config.yaml
num_hidden_layers: 8
hidden_size: 768
num_attention_heads: 12
num_key_value_heads: 6
head_dim: 64
intermediate_size: 1792
vocab_size: 24121
hidden_act: "swiglu"
norm: "layernorm"
norm_place: "pre"
norm_eps: 1e-05
positions: "rope"
rope_theta: 9470.0
rope_fraction: 1.0
qk_norm: false
attn_scale: 0.125
bias: "none"
tie_word_embeddings: false
parallel_block: false
init: "normal"
init_std_qkv: 0.0183
init_std_o: 0.0
init_std_up: 0.0183
init_std_down: 0.0
optimizer: "ademamix"
learning_rate: 0.000176
lr_mult_qkv: 0.4
beta1: 0.9
lr_head: 0.00555
max_grad_norm: 1.0
warmup_steps: 461
schedule: "wsd"
decay_fraction: 1.0
decay_shape: "linear"
final_lr_fraction: 0.1
batch_tokens: [131072, 262144, 393216]
max_seq_len: 1024
doc_mask: false
train_tokens: 1222000000
max_steps: 5043
dataset: "wikipedia_en"
MLP neurons of a small language model. Each row is named by its layer, matrix (gate and up: input weights; down: output weights) and neuron, and shows model dimensions 544-639. Each number is 500 + 40 x the weight over its row's rms, rounded and kept within 0 to 999. Numbers have three digits each. A neuron's up and down rows have the sign that makes its largest values positive.
A block is one neuron, or neurons of one layer that tend to fire together. After each block is what it responds to, as a language model described it from the Wikipedia text at the highest values.

L4.gate65:434471483537524528518553480520448522452453454506526515510495432507567504487494538461435557536440484495515469478457498508503521466544461479504489524540418477504542558579530483497483432556504464547492483512555526534517473529477554516476474497461500463514464409480522503594459500451528517438
L4.up65:516532514504575502422486493440492543452565506547490498546513522500528551495476546546459479535452522526418511521606514539503395500532510577538466499475495453485495473519460438485475516525550421498434476557442508471493513531524484520584437510475532527453455458456548501511567517422514457521
L4.down65:482506494469512532607500531489481497506496447541521532547547424537527596508465518448456581547465543472485540484503532463500503576493448511505496527424569483419515526477486465570464543495529534497520516443478483605512515453438496497469472505515539553518463437517528557622477462505461522494
L4.gate635:473512443523529490434487464480560509502616526620499492490451504514432500560474491524403446562457468498546542497468424508514419498486480525512545519492408489521494415424558524518478483554488512532515495437496531486488523545517477524495407448478468499498484521472558476462483502390483501508
L4.up635:466516542591524573434492507489485532482627515577512472480401514527463541513498539568402525480508468553524530491492421449550523491560463508517518556504420491543479434485528513518505492503515469506470534480466517485523503498526504568492509430477473455472509520523542477457530498433531447538
L4.down635:484480471493502506483536528452402554553412443475533472421504487408554530485510471505542523487535563548477460448561569479513510501521584503498490477477487575519487557504479476403527471485470532449492487491508515534503520532571485506520525526536522523525405469562531507496466422529523530491
L4.gate647:461487504482471495449470459485488461486544539482531500501483575466558549498545559538442472503439444517466486556493445525480557482520448457465470510560437495510537530461511518479447472541525441565461469492492429505550574591457495527481507474514485518519580503455554513480439489499533489543
L4.up647:505521431572538515522489502471473540512505439487494521511443506499485537519489583598445460511505442433505527521513447505530480500521430479549547510548465501489551428480528496456473469524580438563461534565505556385520470478519577568535490492457484515507546403513504492490476469482588445492
L4.down647:449507448468475508515519482470440552537485501485564506511491449466507546489568484564525531527458497584524526468485523507513499552552495474533508567472493618540514539502543470510463498501531465470510549502575517580513495530484524492504489554468585542509512457520522519573543508503551496474
L4.gate681:515511427605510451471512512504503480486556563494498587529477527515452428460533501541501503560488474527487454563502456578500474490431462545472565523566446448448529517462480522500486488518538436553553471485535518479490463510514546546467481559479466472533495530532508535469530520501513518498
L4.up681:504498383516429526462561525435535403462576488448499492523465539629498465499488549491478424543502490530511494572528481546546497467543473516462545574577505530518504479448432487554469523559533458487515456475499559484499495498540445532476491520442459533500526532521544481493503502499527442497
L4.down681:454504451449536540513451487496444544574470472514486493358517445403538536514496473497511524572501505513506548449526477508508551620476482487594456546469565558521496482523471537521450537470466613505476489504540484553498505549539563408523493503493583530538440472450468504520477480454519494490
Table row first cell

L5.gate1752:476446451482533459472468507505493500429509513520492482460523496548522458472483416469489572493469493507565433529541480500463519527557474496478473392482508544515585494472468507498464498551524491447488478514474460554575431501497551486503510434541526569435532447498479469518539467512449524572
L5.up1752:491532469553509484494502452470526459478498525531522553456551462534516471493491433488485561476502508492544458547565527487478527472595509551495527484507491458548539519504483489479515455536518481481522446465552502557504462453462547495490490483494477486446521479451467458529472483514508507510
L5.down1752:530465505475575526472504469590529478516525547514454529562446482507508491466504513507544479512498430490456518492488494493493503519454502452438516564514521523492489489460534440523494439503487471482518513571456514465489500522565449569481475523483478495534436530431522557471520489505514506504
Year numbers in dates

L5.gate328:489461560451602521453505507473454576483466496427458547442483429465450566485513460474480538471507499431554482519520519467535451500549483529444533440523461459526494573500523570504464494506506512539435546462553447492477468528565546574502510484493497472565499505510520509532512476527415462563
L5.up328:441527445541521439499464492446438467493427493497508540498526478486534475531526560566563516460451371540527564521639510500421466488511480487441572493555462402534491491470512518470476518471489508573474448478463469474418470476498480500501479506528491472452486481480552527439512537525400473521
L5.down328:529552504609437466483526500477539510519551434596482517564437515525591498473518456449479498565517503554506455546441536472537435544493391505510552456435526570488458469542494466506454563520525438511508473585481504503547606475517493480459499573548480555503529505512496398547474478610518539469
Surname-ending tokens

L4.gate425:479534556509469534476520551455475525529452480486472494470501542410476490458555541440481523531506524492523537479458508473477516458523508611503513434505522486467517459520547540519503545544452455517560547479495421512517484505462580570443463451469544498521547489451559463543487552535596526510
L4.up425:536459529482535488451518422493469542457478495465512516504536573552487498508562516477483587404454519471509538566496473538532526489527539476501474380533469540465512529435499494531379442452527482566430558483564503463524538480508468547463479496502508473475491598458506423525471504513478491480
L4.down425:537479490504448529508499529483536476454495461460452501447483422475497467487509565521518526431526466559516491469472514521488559467507575474514481567418487527547457501494510465495532535515421445454487492534544460570542514514543503503470491539544513445515457513509486545393495536486453452454
L4.gate1021:452538536558552428531517459504535485476469518434509527559477492510537499524545479480464423521475439455448468493517490426558478457517494468548490545511479487516554535506473534539522495546488517507532451439539466506514529526486474557448509499383510501471515593495483501471569475478512460453
L4.up1021:475471535413545455522490516505485542531489517430504562503463512511503481517498490462565494486495460434561485544541501507528512472438404453449490518527499557598506484483471506495507590518433474450544463454539481457489432506477484467435510503504443511512504509460479445515495449506547573457
L4.down1021:561478456514522460529501486468440464539480479580497468486553452480501535432510470535498503512532495476460573521511537509425414570494548465427471470486502420431533462526518497493469430499555535493501497484483446516554491508502491478533501539507483493589532478507503565507502528411471523532
L4.gate1627:484487582475519517496513510474445482518482540465470472465478531458499475511462470472511487501548481459524529536484486460606478470530367582515495507548538502556580523492498515455491523509516480550547555457486523428474472480489528548484419498511496479445528531490461470536437473522438541544
L4.up1627:565470469493547548538516432508514430440433536524505516464464594524525417505516536506489473543486497551554501452449507475490514493444497487527540436541529526478512488528461489519580468493532585551499474529452574568491471513508515501533495554528487437495528463518563480521513479513487447536
L4.down1627:581503479499500486512445491558444555500547444447531476523514481507526487468550562474543470530518501482443463464437475569435598497462479498469485515445475476468466460505529515410467485492501428455547494540551431485536501533465562499459460530571518553498467446566512547526438489466557536520
L4.gate1666:445338532433475539546499491529481473523448500482495494464478523431485475490515516486509523478486481477551532457484528496542517465554502545477480496524555521471491496536478557497438502496479509513588523492529426547480532461514494530503501428505452544461524571528567539527476514450458431490
L4.up1666:523456487490473515591442520533536443528483534468608548537452587495512504561530540514452488558486496506518585588529554580487501506478484507498459534512517504517459521457482561487520511492538518566507502467490561565500534510469506543433479546541467532472555538507547544556469529477443490455
L4.down1666:478453518513551484544547514556462489495483464481465471558492554508562490478501468492497519441498568490516453520507425513552563503524579509491536487494441483564425586511482451483456475476510481406470515505494458407495462418551515474474511512483498473536537545506506459485467499508544456512
End of personal names

L3.gate197:497512436534497483590559475427393524499543442437539532482460470482553578503465555561386493435506472544528478518473529567481520497510477532490508526452556439515499481389477492517497495515585549488436495544546461479601488511486503506497569457498475586443540499574597498485512514490483480538
L3.up197:564443506624481493506526481443484435417532507526481486479542496497569505496534486481489448414531456533498434521543487478483587394444455494467591564538558480504533474488551502471478503523562507554494470489454524478532521556541502500525554515410482543446467504473498452441508544461490497522
L3.down197:479500594513504466441492565593557515447477450508496444600576518491482479526490543509619546528560523458467441482485481487551517458456526505495506462548441538418541508570501484466506463527451420489529510472449524453429475503516513487510436545511527544536454554381480468537459487471525540488
L3.gate204:484510478457508556504550457477511475523527540514536462503457551509434544470482494481436516506426470571542480512455544543518483476497470509461430476519537515446543470389562575503511498479522550546495550489508545526467473509493510522514495429475519473458508483486573489468494555487569470495
L3.up204:509488545459498486488534535474531493498462592524446498519463486485447539450563505526489495545440430535458472560497518484534507461535475517411461506516486523486472429494504544480518518545510544521579545517507530525460493466503497499545478431442508592499528516460478463499544501522508513557
L3.down204:516516479494472471488510493483443445571478495500506503533459490513459509542524432552519522562506496479498516469524498513501487441457538476499537536496480512458498448500499476507467426482535555562497450507545594445562447496537472470487454499448497609541520478516443526648505420549460485441
L3.gate245:514488497465530497479565516543502462457573486483514463493466469445529499518504540493506502544526498531493546515457517527515467463548458575517496500539521518509527509442513519563440488507525415487490534512456526455513482534484508521520475502491439535425447517506447496512524486444509530517
L3.up245:491526543489516482494519495500555520456517538499450463496532495462393546455555441457478506470484471488445477410432514536474464516562514505527476450544439595473494549559449503509429558492476496453421565544391486526510523486502425510528504470473517464445476521447455506461515473499587530554
L3.down245:410546491469459509449495500445529501550503472482440479550483502557625579519527475520501564471468511529519498472477454510379558507431574399504482488545528511479503482511490514513569527505532507495435514488443526569552523490507459523485537493483533467461486518560518556468505502513549566491
L3.gate1476:505494446490484486591503472496474481505516457518448518515509500448491539520524504478469445497434425443500494473500486611585581524482578544449542464544476498459520459515526501479415476517507489557562519517591478506514560530489568521423538492483534539530508550494546516534530476495523512496
L3.up1476:505386603528449458474470506508478518504546442514566556588448496477580536579525521520416465570473500485502570569561501531463520495493478522563481540509477539499495427368541519420538501491539455479454462510461504601493517525461557489518510480510513523460445477520486580468574523418506499524
L3.down1476:524549459462496552483515429471449485562476543517528422368563516484452540452473490403589508478485492475506545543453433506492448563505526419473518532426500510456470646560495492528477428487471567471457482472558539493503547574494463475480492461525414479495580519473493499517440513517494459482
Row-start table cells

L3.gate200:488427505482522503533501490449487527489463533481548429516483502506408492492517536460519454500477487530468502463453483493527536518504522537546498529610539432579577495541505556491455513458525468537554555462552460504471497483432476550454514512526438536486567572476554511481448486515533492467
L3.up200:543522512475488505483547513495523577600521525486470537482487549573507419501540405472439472534495539466483521532523519502447496500486495511482493516466509424452494475483474456549510500470484505470480517480495560504508520441546466474530459471585588458470528528522496528499572607471455498427
L3.down200:526430552549489508516547537505494502438467525467428502497499536449493536477523520555597514522569487566526562500513473533471426473458474500487541488573467558490523514581462566528489503480486551586451583468533505468501565493495497508486458575539531491465541545520527515498376400507458460493
L3.gate214:518412508492497473544494461502610471501556516524483496564447491518491532469510510467501490461488475454485487536511517479482505534473480465519449548484550495506552452497468480579547570544455540448558506502513473458497505563538501597561386469506459536559510567483501490447448442541539525448
L3.up214:467497537482474541520467591529506543596515493495501545492502496538559474487449483554451502439487530490519503482395505498430404581553527514597437476495522484558485540424516452425532487439449478437447458484487567481457527494463451532471521397592460442465517507426442497522515506512480438447
L3.down214:520409503506507518501518483464548472502493558533539511556496538493455486510573472512514552528539424585482506526490485588549484434491462500434559577474441496522552483469524497528502577558491532495526557506556503464462476474548524547527433539460433516525521471544589496449427469556526442526
L3.gate870:521460518490487547494532478480566507500517458497448462469501521488503503512450542485496486536500622528521436483465511542498495504488480541496480503493530489513494492494509481439533489555550492503511487471456431467510434476492521559492506519461533513465505491530497426422558501466514497481
L3.up870:491507463448458490602534515492431468527526460394527572571473616533515481485537562507462468505478480495550495561419478514483530470437428431561496521518509465485554447444496478506549510436520413532511548489510457422503468547542525532508492482587514479485495435486545479538516541490583487499
L3.down870:492534422476531448474469502511509511483520544515501438488567524482534502513475510505521501568404580530555459471488497520536496488510455510539526488539499443501519509492490420439540511467511576462505489453478506524514446483509507564524504518485500511531516483540521515482429456469455512504
L3.gate1136:495496497590475476544479492473495557540544489489434522551448517495464499474391459533489515486496550487544471548462561539542589493552508526492478433539450526465490541463524536511482509498461469541492542442523444461454400519468528556432453508478542489471524552591512508457506495534552501488
L3.up1136:529472419555485472540500476528499497514527539481441490501490532524462479537487454516546533490504489481484568549514491503446487510545550474506489507500524478524562501512476484469499528435457527492556501477517463437474422529473541478470467501446442443542479558513478484547493528576560452429
L3.down1136:503563519490537493502444533535546527508493567493516468510564544482505510552537579495536571480517415543496546515540434501456448522522505555510534488451502495491459529421479424518532573480431558504508462495505519511482478462456499550487473443511431513582462483443510487578487527538506458583
Delimiter after proper names